Weights of a small GPT-style language model, trained from scratch on English Wikipedia.
Size: width 320, MLP 640 SwiGLU, vocabulary 8192, 15.5M parameters.
Architecture: no biases in attention or MLP, untied embeddings.
Training: a variant of Adam for these matrices, 4560 steps.
MLP neurons of a small language model. Each row is named by its layer, matrix (down: output weights) and neuron, and shows model dimensions 160-319. Each number is 500 + 50 x the weight over its row's rms, rounded and kept within 0 to 999. Numbers have three digits each. A neuron's up and down rows have the sign that makes its largest values positive.
A block is one neuron, or neurons of one layer that tend to fire together. After each block is what it responds to, as a language model described it from the Wikipedia text at the highest values.

L7.down277:501469558536437488490526577526524531491537506546559577460458515511507530513500510505493504404503476501508488433451394492457447529490521485491443508504452450498449479512142505460566547544479482461416560461528426510498557509491549487465415663613496550495548417471493582497460434514531523423546499535468489543471508501505454471567506533540526520531449471558509478504470569521526495487496602556466500427413567458457517566448560505574467473478458651526522410486499532425520424504550482
Responds to: Years as modifiers. Year numbers used as modifiers before a noun, especially after a possessive, as in "Koepp's 2004 film" or "Hart's 1992 conviction"; also the word "the" after a verb.

L3.down70:541411557504542469604452443478483393447502452508487559515549522597539422539470569531461451514514492598522532476515497579512526538510513504485490551523514518508509539505173438467565488480442505516531561487507554464522514520490473579459491485446397449478570567517480494451544479439471539518504447612438449480555440454447500498407455444517427558490484508542487472437471635480467464452507534554496517441440541551531546502451561498490531534491473662539460514408489505506551463480520545
L3.down112:590510539463530439558552500545441519479551452506479480566544500497481509465479442522474490485496483371508454398464422534546481499619517456477494498518509485513483587518422568468533410482485439581470528498480542539483541557536451525532466465446509550574522416552526458552492440384434509486555490436498525374507536420470474559529446601434495493439519542460489419461510431498470519480496518480364473543462571410452502519564500477372415503575370591529540479488474503482509498519418508
L3.down115:477503498475523482472519462491458537565475457467546516549496504529527474501439477527454586507495384488485446417475505448498439470607483551576532494564522534513450596515255575572571485428420548510487508482616416494516519514422509560476466521486492469483535453576506497540498499454424467586533474536501488511445458497458509525532569408484561501465490559511485567492511483476527561502519537479445468685461480436433461477504436575492530524432533528525469527509485626489550504473437489
L3.down398:445452495544474425541396522492545577395432451530493472503477524592570446578492514582511490451581483508373514481604463520488525550504490487505517591561574477496523560531335459532486577422448562478499461534507562501506495489582576562586513510500424505506580615518523506505558483533505558440555485571441471522561543479390547500500481471483490548426569430521469494552533554447438424444445547479502571380445538326465516393454480446485503571487461564532527525558545548474535546442553507
L3.down584:578486526514483499537438377507527538517549538470533510406458429549471523474504516488408579465499548508553465410516550477518481559502514483474453545581444554485519457468471522495494580537532488518528566528451466448446545540570552496504538516438513470451545491471561540472536437529453597501614397549488499551502571473518420462597523381540510422540449550487473492425577543526510558498461474496507532359445487482469481534484548526458493507463495589549503470571482415610445428539475428
L3.down590:571479563496478454589493532517450548504498509488506501531536443486493517450447565545468480446501562538567511409507428569389507491571519462460474539600497445421385546499307478473625446491425531491444452411478524457456447546552548516560481383498501474494565440517451528483529517504465491539545550491512481444406508463515444522464473445468481550452566530492525518446496546479456588539481485465528542533362544455543516428420579525491469540523567540473463569503521517531490504467512416
L3.down615:453460503471466519501506547624445517489462606439490526396486524577559437497455485555379428450532526578480447460532582509444515442412562504536611499529549511483479541586401576466507533451468493463473456445457512648528467579493437479531436527472525426403500489486492532550445512470468533520481496431420434487509456438529489547523496506491494552614522553508508534475469485585514519442535474523583487621499467537548509437545568442435542481517485381487488480471468516547560478550513454
L3.down623:496496527475485588455524572445445550566529603515527569469501444374460443501455536503516453418523464622479531530524498496449529468529577623549544558448557516437428485496490432533536518513443399462580417505580530459491505454525511510492510464541457398487590470432460539550552585493430501433461456503502510477532493518442466426509468537476454473546512463476476565514455458531422536593526529369591491439418562434492523494527505525503473595478491453439459505423569542527527610478487477
Responds to: Mid-word pieces and numbers. Mainly the inner piece "our" in words like resource, behaviour, Coloured, Fourth; also word endings like -ion and two-digit numbers in tables and dates.

L6.down52:439464476432530479565505547492405528493424454534522455513523485484504469428445515576430435618473541446505478522515402528564452467478610566499398462553585521477518552601330502517499549501503461553513506532498401430470504436553456454441444584504570528535527475531480541423523525510445483513546467520472529539558446548546405573469534593393483471498470456488378601428379536512573582481492442556411463648459534590457481554523435523523551605401502461506509481493447472429491482501470505
L6.down60:483419513551466498499431478452406550503593552511505575495570456499569456507530476532479471596434575425484570505436501491580548541459555536516510523523604459434551557469646378513498527428469592499540541501560511529534521392480470557497463596484466516449468453440442558546458493536466544517487534563504594462516382557595417475457560460516489463497420620478498574520492475515531508438522440422542428608491518484598464493539497510469475517565516396573532485512488540576470426440464531
L6.down66:475418520486558477468489417450574461473543551456547527500442484470466419471528571501535538531472517493515462496595515500448468551454532443526535449482451585378511519468457468498455489531466538548487499495530512555430505548572526365529452456487450460458493549536584530523508535535646437536587549486398490525482540509601522477522508508465427469522480511519433557485484545521524566582522480499509543389500520525533503532611476514545479460477536599520548541478380458407556464497525528
L6.down209:532467469426530527543479591483418484523487514604465451566455495544561545493476526497529535477506519495442589390566506505541457462607540479502626546537535596569504469510490527526434510495538465517562508463454545509391469599515490440549447507426467470384546469499527537513491500494497466471532558484413481484494464416455566532527532543396456651516479548473536619565503525467434542421506522421583537518481403536493445514501490528467502567507458419594489545566532499521512567488558519
L6.down312:430516608605427391481497504603495454529540441486506523494487596554501469553573482562456467485507475542496592445585423513500416596479507423518451451522532512450445452448593434543514480475539512558483520480558543439610535491554576569576516539503474512522468489476555517551397542538435487510497524448489547453516571450449560542536625528543497403368509477517462455503517529460644538416424470462478525530497492437516431519493560491501479533559524527470448485483428479546493413433425490
L6.down410:477448571520480440533398435524543552479419533461526411532497484447441525523493447628552503497451458465544562391444496526473441536461486534474428446491493424544514440450291425541536499483565435508394554496531546456494559526515585475450451511464582442505505554524559472483476471556419574504577608453563536495537459501487525461551544472406518577560457415472478443530467543530530579483542574492503515427487506478465422549529527530585529484462607576538447545434457502542536456570536487
L6.down443:495455575544476527461494548480510547479536521597470371488529512563500641426479508564476485466548488491478498533437530537507535486437509478478485480483542411499444452548649497482417543432470486517455552532562505516452439537432469534516519480460490550504510466459449511442547501490529542527466511486507448534491436529463565513462516499526551548525501558480482528508487507457443502445414590602527555419517546540534591439492476545526520428493525514454522470431467505538543508498554490
L6.down582:572580597473492606495502490497596445531501538594556485449503527419521567540518514568501457551527449484614504521485540541482423445510449488488445477501529520511536508468316466488497481538551481496485518451491466542565525358567470565548522504512483507503457437481530464586523540520545495468464505468484504517613569545512477543551467528523486439468466420441469595543432535408626476559478541480507388565460548467478478462547554433534556500371534566406538519531445436408536420487529500
Responds to: Sentence-opening "There". Mostly "There" opening a new sentence or paragraph (there were, there is, therefore); more weakly other openers like Early, Meanwhile, In.

L7.down443:537506495619543436412490509462510529549638487502480467479528564416488398505556558601493583526490584521527428473439523479482545462494498547469408545463471564412391526416462502474382453595446479459519437606556527528481497505531456499510567440525475461471480549556512450486563541520530501572515528488562534490572514491555472477461497529479428577480482500521476427513532529567388465536567536518531631454461485523448557556420483564506450454559517464397464565505542553504552477515473556
Responds to: Early word-piece continuations. Second sub-word token right after a word's opening letter or two, often in headings and tables, as in P-ub-lications, F-our-th, P-ort-rayals.

L3.down33:486557546477491498592442496494448612541615513464464569487514506502467554486465406564504452584538539489509510440568430517491497571495474511482499528537495382444486421451389596523418445503379553470486470532554549448635517473554547557498503502539458438544490472461519591570508477602521494466454469478535551530554472524480497492465531455423573473490483447465423616426524504476533394473425573422489502464600451445534512520454413589466490474607517521516444422401402463502550528531388498
L3.down106:469458550477534471428430648592537552510533466489476505547523530532524486463445422629527496412454481539477485441531467518609500461540512529582440575525495446639452524551410522492454500404557450455538532457571484543451499515517518474561430508443477522542557465474529505428513549483540519459492490579500499483473471514466489541567490503540489554586488485434426564564539512449401417480440454543466497504341510502442504518651565511466397505448474486556489502491466576339519488578488387
L3.down147:495457493568508484579498460365510433534455514521458535565430535549437426431552513448560526514475513561472468440490457480538436544467454472528439499569459619449511438458546476530479466480430544471426545474539526568565464445496496507547500449468524442491489511491504508557417447431504511594505484587518504425583500591504442535462525464515460468524508449411489512447456535509506584512519441501449520394543450489631496397411455489437499472457506446546569564465465520482502508501434461
L3.down221:435588500488484410562479520404521637374499565503485398478515471582502480475549528520458452523525481537486451429503415485429462556545488523439629493568540507514403498580535542481521462499449501497516440470568524421609478486498543507515471512414512548424484466475556563604422499500534408478441473523518514472497478454484463591482483490516527483493512533528527568481566479486512490583488541525489523507474445454512506418502559484501546442503496542499508484415518506518498517573522521
L3.down285:513487574529462497537537492559409536457475477517467532442455492476507525505504400459589431520520517447544533541565500442572467511516556477548475496476514473518405388541564488476449513440514505470498469631498552442568452442548517463415449524467423498491416514500431443437439534592553469496482489470575541501520530560490491482517536485492528466467472442474512585528537519465511481483446529410470394597467468598583458535444516521472561480471525443533495375478461485439561459537426422
L3.down367:450450507582446495473496517648479444538485398484500564496433502576413472472519436523493421591396583584468521477522559478422446571461503469517500558441566483392515460557461485500497473499482474458490490459496569484551516564486427617496461493393572450534381561429509472455517519464518443636494492516541543508504554467561510567562433538507549445401532498625406527490367587535532476552473553504481535453435485526590486520537471511481555491435468393533464401459579478531494510525471521
L3.down545:477498577480574435498452439503536411479506445475556558475466496382549479525495472561527497519608521541478533473476372540536455538523534521437560498488568554545461519519512544504448533513518433486473482432495517440529622510500483544495387551508375415449535384509468440487529492446523544456524513525475428455474471425400450539546432549552472570530530513466469620488475435453451492526458527503436507521513522468473458592575502569503536490560603369459434540453444433498541433477508504
L3.down638:560468501435552537464460550562514563549496452464512579503548505500487418396486466525502540515509497626579503525453434470426544558498510539534363452473458465513528546541491443517506476504511544462498521596593431495536565438543474489582446474486535526496520503439617398436505493489518529476454565495474440502517500522421482550512451564506503551419445465446444545494485533416507476520522343430603536498555503559509505451588478596497341522467519450440528595472426480472556448531458510
Responds to: Existential and locative "there". Mostly "there" or "There" opening a clause after a comma or full stop, as in "there were 866 people" and "He died there"; a few scattered other tokens.

L6.down108:391531458453455521514512406503495476448429511480534469576491570426523534536408514463498466543499491426498576485470447512513497599557470418503486531476483468533588556560659464546473476486669507508420476476581439482468509495523508431405492536461529592522415534446483525562589492496568477495566558457482592532501474470486507546533490447531499448521465585487520532518453587389373459488484447510476505417472582504479512463487454530487458459466434525510521451462492464529467369521471576
L6.down201:515565508517542513487566512468489516557546472466512568523546510543509571522480485469444496509556485519529538514498483391457545580465469482588427569486532408435536467450649636435569517458490556529537495477518476474489566508535589520500478497503475491411403521442500545482513441484550522471487583491447515520461425409478547545516399420512400434543438461373415527507463542417497452491476497594441573466548512548449541546572532600450486547401507535541568551482493540464551559541414456
L6.down239:494436478491495555508586526408503555507491360617507510472550552487379463403531462576498540459464435605476538456495474547497487513469501418496569545463514530510488443571444531537503526567424461438538540568499529512503476423498452470511450568456504531493540615507507498500480519543537520587579492389440376469409572523447551403532447453558539538527476549547498578475558516470502524491454484517436476516496469538490551513556498576569506503478561496582421487512545486528486548448526493
L6.down330:432433521569532503474437528534489545467575541548505517353513504528506509495427505531488475500539531568563544551570506445486419496474423441498432541481535480479536443453425497501486426427442469486523511494472482505464526471569570502515418520531619503493510476439548532607506495487538419546483522476566521583434509542499413475579549565461546496605531508471526587528457505468527392494506437491411521490490510483413490480454403568518509496530457474451444529470469542480482533562474574
L6.down345:469483490521541524566525518518512467447513455433430442518414486488568519545521455551457474511642519445512463515468565564524545622451502538528509493446395510377485498497663471473490425478533544495504469538493515422470508474444525593470503526544493579450509456503480529520579483518471489510540547477487477516454412525401545575529466466541504529503428567570535546506397437572464577559532506491420467350426486535398539475520480503464434502529533450617516545447554519524471490466477451
L6.down445:588471496523484462598389550513495489499519423543503535452493385547487475516528529497473438443480555503548560511517490541511563449488508482484513471496558446444497440569432485417483612508536467495556523397561514486376603524519541561541536519448480486500596465449512456511571584465490471515475447412489486416586541558546462532516457479450501560501447424504540567487453444519540569573414560403569459697454517475490591530434471503544510487545464477554548400480520527456484520438492478
L6.down628:529469474566529482490473499496486562476491551507530483507523505588516552520527514583374503551459489521561486527544477505476455434465448471470468477463510511415578555452412568492479442420473417484492542549610608508465430477464595531464509541411480534563541455489551533503434585456487419558469577480444566548521520500528464421459451552531498609405512566513468511556409582540468482420477428538463473515459533463464437561470473477448478581415426528481455513561543545547587549505506524
L6.down631:435526547441449539554532483411504510522489477494419558473467467497464454450474527517420485459495510586441490472456433590488537386426524552488427535448503497375422387494457520417480445485501528471539602468494509560445436589474547482556473443564546398574532485492544522558481561505462333532534457446490506431434507487555476540510524513571520462503508463470505489476528515635466557505440524515437487550451455451503550513477468563532396520558563596517496540449539597585546608512511528
Responds to: Word-initial fragment "sl". First sub-word piece of a word split into several tokens, most strongly "sl" (slogan, slam, sledge, slot) and also "e" in earthquakes, "fl" in flyovers, "un" in unbeaten.

L7.down469:496520444501422564474469515473567408433527562528536615535464538462464551468563511597517529488489510475444553387507479456433509584438428516445486541543509527546479516515276460521502514558542468471481501512441532492555556559501538533526517470482509481538519424502509497473507488570485518454504451483436473493590491443480464474555483545501531467523520460455484442482502653530465490505518473492550610279448489463464464522547499502475475500474477641537482526440539494517509484468581443
Responds to: Possessive determiners. Possessive markers before a noun: the s after an apostrophe and his, its, their, whose, the, as in kasbah's main gate, its median income.

L3.down124:493488529572506557524484456444518535611409444492554529465444505532457506470536537560468532492440378394557448473524507561475502483442503544507538565461501483544450418475597488494460497495442508515414525502468487498571428537526485566377580407429491511563484459491409544517555528496485510505465489536542517526527493568468526491467537531559403418628513415507484461430471550555519497507411551533416553546478547446521470482516489532473489450528488574523459590477557591519514540456465494
L3.down198:503484586420494482554481492588472466439517521461485453494516503540499543545467427492496529483439534520604529352492506544439495518478483533546562459442507532545470546441251558462515454464489530482476505403497523575545455447492414428474449549456437481467428577482522487529480516535517501565473575422407497519585578562464466497518470492503530555503481511575526490455512607389469502517504481479527452619535494518466527538455407560494514490487509569536503507493461598518519534568530571
L3.down217:527457485504540547602486523530506396508517611479407541506503471518520565566511452478529559521527567549529503436459524446549514380508559415467501588448566549462594580515541475383428592502434456502416496514479366578463437659463475497540506460469410534434500472509469572533512525502512447366481470540526499452515510541442514486516515588507572533572537534484483525606482437502421508510529460576510476535516401467521439519489583538441443495440561401462493445561494440528459502537554448
L3.down361:575508459399438466516491462513488537465502498455535519504438576499481518541519607525537472499527537513510520469400544436516461586493474522521487489505549574486439488511304484488493484446498547505464493537454528512499473433604524568512517529480485523501510403570530560518404554453508535455508497576521409554520516457508491512547491461557605448478465443567487500477629618441514483477505525538429498389509510465485567614403516560493487455517498564502507418469606477532466530533586524
L3.down378:457456524585523543520487440439505469394495549492398471535420456507590510550515529483418423442455500617487436446528487474591550484540475536498553542474473483446493511555560490542463507549394458456515514545570450500454526526503493546456500434428512516477402499444449582493531430578541436471425520405489524523415554501537497553440550489480539564441497530496534463491480397460515457583517512529526539460498533500518553473503417512359496458582499464460550460543482432507538474495460426
L3.down428:491466383554533505443526515489516483513583564524432486510499497518581549638442511405451571514526503524481416464475496487454415560523493559502483530532571476471479571494341465535481553411501482467556506451558556439540509479491431478506514475532505471477480509480477574535475533530505488448445504502540519519504464427533516444520437420568510424524559538511531452597595617465538478598498421559484546509467500545456460532589457455552487440550544581480463469512486477431561504509503501
L3.down562:540435544446456551539455492492521528496527508516460511421511499514538531490575480467508561471532583498505502584454493505493417548522524504581592468597517547425508501426600440503390536477393542515566591532406439528449443484536507476444530486494555547469515429537420608467474426446508475541424509572544490502438509466515443545524504464535454420648481498535490404573548681512530472504464490525427469575414455485448448557414516489533501456506489364543479542583563512500511502596527535
L3.down607:492479523518532524479486496538487451475496518466462575425439448496515480461485578631445566492418485542477487538424462530554462481465424504523549567508466532491472557585477430483432508458542507476439515521461604600486475480472538536497451531518626566536591563532535474556525575478490544517567490437591398574492506552523551517572573460501526585502461470505519576488546564511515444486463501513466516531452656458484383543434512532506472531451510455502366521500508485550412463577461564
Responds to: Word-initial fragment Wh. First word-piece of a word split into several tokens, strongest for Wh/wh (Why, whitish, wharf, kWh), also qu, ab, imm, and table years.

L7.down288:491530512499606559562516514431545515549492470580514529442563484471519489446499507556528495558571602493558453454508500430519500492475548512458470466534491529541459508547392492486540437457516541424500558314503497492439478525646607447536384501470442467552510546529431429525504431470602468566511555549510415526461428525552478540480459474466451516470545474486530496515499463520594502536433492622433503524500455514451499484456505539556502568493517448449499485447548519519487577555509461
Responds to: Sentence-initial There. Fires on the first token of a new sentence or paragraph, mostly existential "There" (There are, There were), also heading "=" marks and opening quotes.

L3.down82:555493521451521448557531475529471517567455598477567772525457568520502477497538470532452494467452510556536554442479503411460482568489518549495508538531470579451441517504219487489463538440462466471492412555560582467519495564464637488595530542565536531480467481476499463520539537519555413488452489466497559530515532455559517434491551433522466471553458534497474594494451539542514476487480448518502585408439488461496492552531512560490578428532547594526470479476482553559531529500447507
L3.down88:456454460693551455498493476492542484540446405498490523477437470479486448488533499537513589460415469475539494439542428583411549522497554516508429587507562557488500483538268550456636500436521478504400506428477604582490480594525509529488506402521439495541530456510511482588578435386557450450578495536505506481515467553447486511514531472511567446531466454425534495473533483478589480458413606498512529525424475504566493462380471547485487568467520697556446545452495467570520561525541535
L3.down321:519532504552465545533497416652477473495489482465447494568505548537422422540525457428468425477493536542451436480441500477561514557432510481542530604561469434489494430491400554504543461528525460414492481408527387445434460489508608484616493517541513528529472653499446531452485572484399480542528539488466490533500511483568429501553518559533530444525517554526429483511457637518500496531589477477514508489455543589495474484482453436557528491509565490474481472426521488524486534511498575
L3.down389:388483584505504520551591539505515523401547574478506530435569542491505557402528586537458475536491441456523495484494421481422445626409504522417519465513480522457562527403501481489533478449504497458540497559454540532573447513469561511489532583573547473449389472421476500470539500482491523519439570456433516512501486450538534502522493508532446533539649454529532632439581520468487474568487535467394581432563442556528475539497604641472496475613561509503532442451510548532510426464590493
L3.down518:517394569521509525505521453530514487483400578469521526481602495534494516548533465485509462403491436566534479388495521573547538472460528554567570487527486390433531576549445460497545502540553487478387385509603454468540454499493525539477596536524499467498532505520482579473566542383500438454485520524500466556456555555462517502491504567501488507585553570506406489503478484422513449452470469530503495515508523535531555537542376507548416493444507505491476526534559554526505540499486431
L3.down555:487466584486503492440507484489588482572490542578545561534507527488538528524475539463478469558490454503563487395523486456520455518472490515536442520513479567512438512511093551469470434466579480536610456559537647521476519515563434529509425536509479512500436512509505409613474520499481470574478495562449455469487496403545510503488514555478505498492552436480462531507477495532481568487518482489486554482478461360488484528491454448471531448448462603491452526530446514469601445505492464
L3.down613:469387544443434411478483531510493411419480487498608517504474493415499400457490396429466526405401565486489488572540482429570449452482443436537470481548509496479503517511294426478527544546453528464452497507517509473531464458526520434469588449502474539472459437503522440443502438505523446555483526527487525524518512480517482513446459459555467462454438515538465572446463477493514501465515457476546458538404501559476520431536476472455423519542539454541467548571451498443537558491507439
L3.down630:495467551480564454483561550505517469553516549432493570454458384522553529529519403562577523509525478508480482514549470496517464519465520499471529402527529486541587478487432500499544411515485432553486487499465414571523545512461499535560582488492573432427447433490519427365435539472522532616468411472479534565533473396601434531471547480500560534575491479555539468533589537508431488572456585596500505484567486512479471552489514556517600551426584438423478467500497491518431520590584495
Responds to: Possessive his/her, word fragments. Mostly possessive his, His, her opening a phrase about a person, often sentence-initial (His career, his chairmanship); also mid-word fragments (Hispanic, irritable, trauma).

L6.down35:529422577542475453497576442486422458461555537506524546474552473534573526462582465471491543548441470498487429454491500556446511576484437511451532539398464481450478551537219539517423499530553553570493443524560442494550393502510581477529546532519628450548444434432539504440452558459523513452499488500500492472393510482509473435525507456455463489488479535485509537469522566422463447614422504503515574327526525510480577507557473485495407476542570616467456574450476501445499469529490523
L6.down77:555494452525577452594557459566467456490586504477522405541560571484554467475546473589479481513454518411556565536439418476425506517414501537562444484416555499400512541396372547559466504472440556519573539461517514598615531587494418519497475424524467466569465493485561508599521490472482544428462558520491521575511537463461500556477490471433512494507482562488513520504539508452548467501605521469546496540534504561496522508499452409416377613520511484519513552499494512569473489474432466
L6.down150:588531492601495458479452522508471539469428510517499397509562450484437403513575498523470439577490460567487510478504456476402536530484569423511466476483516622601467426554492465499572485487610509516517479472564424554514467462529453522534483453532478559498539410552528537455505575507559482447598523527506533492487542551522546459542514483489544494608469490482492488434488534500542414460481566469434522505438514463500439475505507539494586465503520450514447514470470443505529421491444481
L6.down355:546502409457457507528499433372469505503578467534517473556451461383456617403554569498448487471511521487574516406572502559493537489572447490468485521478478562506555515560355472533458474469458490551588508407539464532548406481458577532521464461462472543482472541488506541559443506503495561498446503395570435434559521394500488476394502514564483524494523496501489444474599480448509504553453550534534636365398459544516481557449506430479507499547498591465407537459474491490534563461533523
L6.down429:522421535507486526433503499546461642491569525547541507484481441572450439497539527478385525527479516484579393393515525447471579485571536469544412534519505475480438505497091515518507498496567471517437438349522488439482508525507563552569520567537502574523537501535480500441558528530531498501530493488582469430524494475446522444505488517578611523515488568475440544509543533578442473516500474450526482555538502461469539504538534533565421577484499519458471449499501468515565507542498464
L6.down574:409430600571514610453516617504494586486528548573410422497607542468504531565541460563512509425518555448471473518407526419431565503474521516500384451509567551486544594457448566520540528541464527502553477516552472440474559512439573471491445529548488507455514485494560515487520493518504505450493451502454496564433434474460502557561446502533690558445544501502431472513585439556524491451523496531523572594397493535541481455527507499575504463505527464504580376440494381441498527449483441
L6.down625:519488460569493486544560541503481447537539515545443458496524411547456493514371477439472513488401453406484413379540519527483501498394443510460540544420477523539563510455360528535514324485485479548495546440519481552493427526563503533392486477458440487500502553490577461472539544536523425489448531525471553599466389433512527446485480538587513475366509536457468522548423541498458497437412448540477553463457553480519515568475550523452499439545541486443507582420414562528509511496569494
L6.down635:517460579544525454493531531512508491590535575554448469463499550390638522424506476483489508471399511367498464573429520515550441587485497522488424497534486488457523542476518445494491456516537520467443508577443382479553468438520536514553442455506543462516469487415558526493518628444538426498445443528517519460546484544507398496556423492468419545423516497534501508538463504538495496544466490521472547438519509548452583526494527509471498546476446439504526493488567482493453525487549487
Responds to: Quantity "of" and headings. Fires on "of" after quantity nouns (a number of, a series of, a couple of) and on the "=" opening section headings after a blank line; weakly on possessive "her".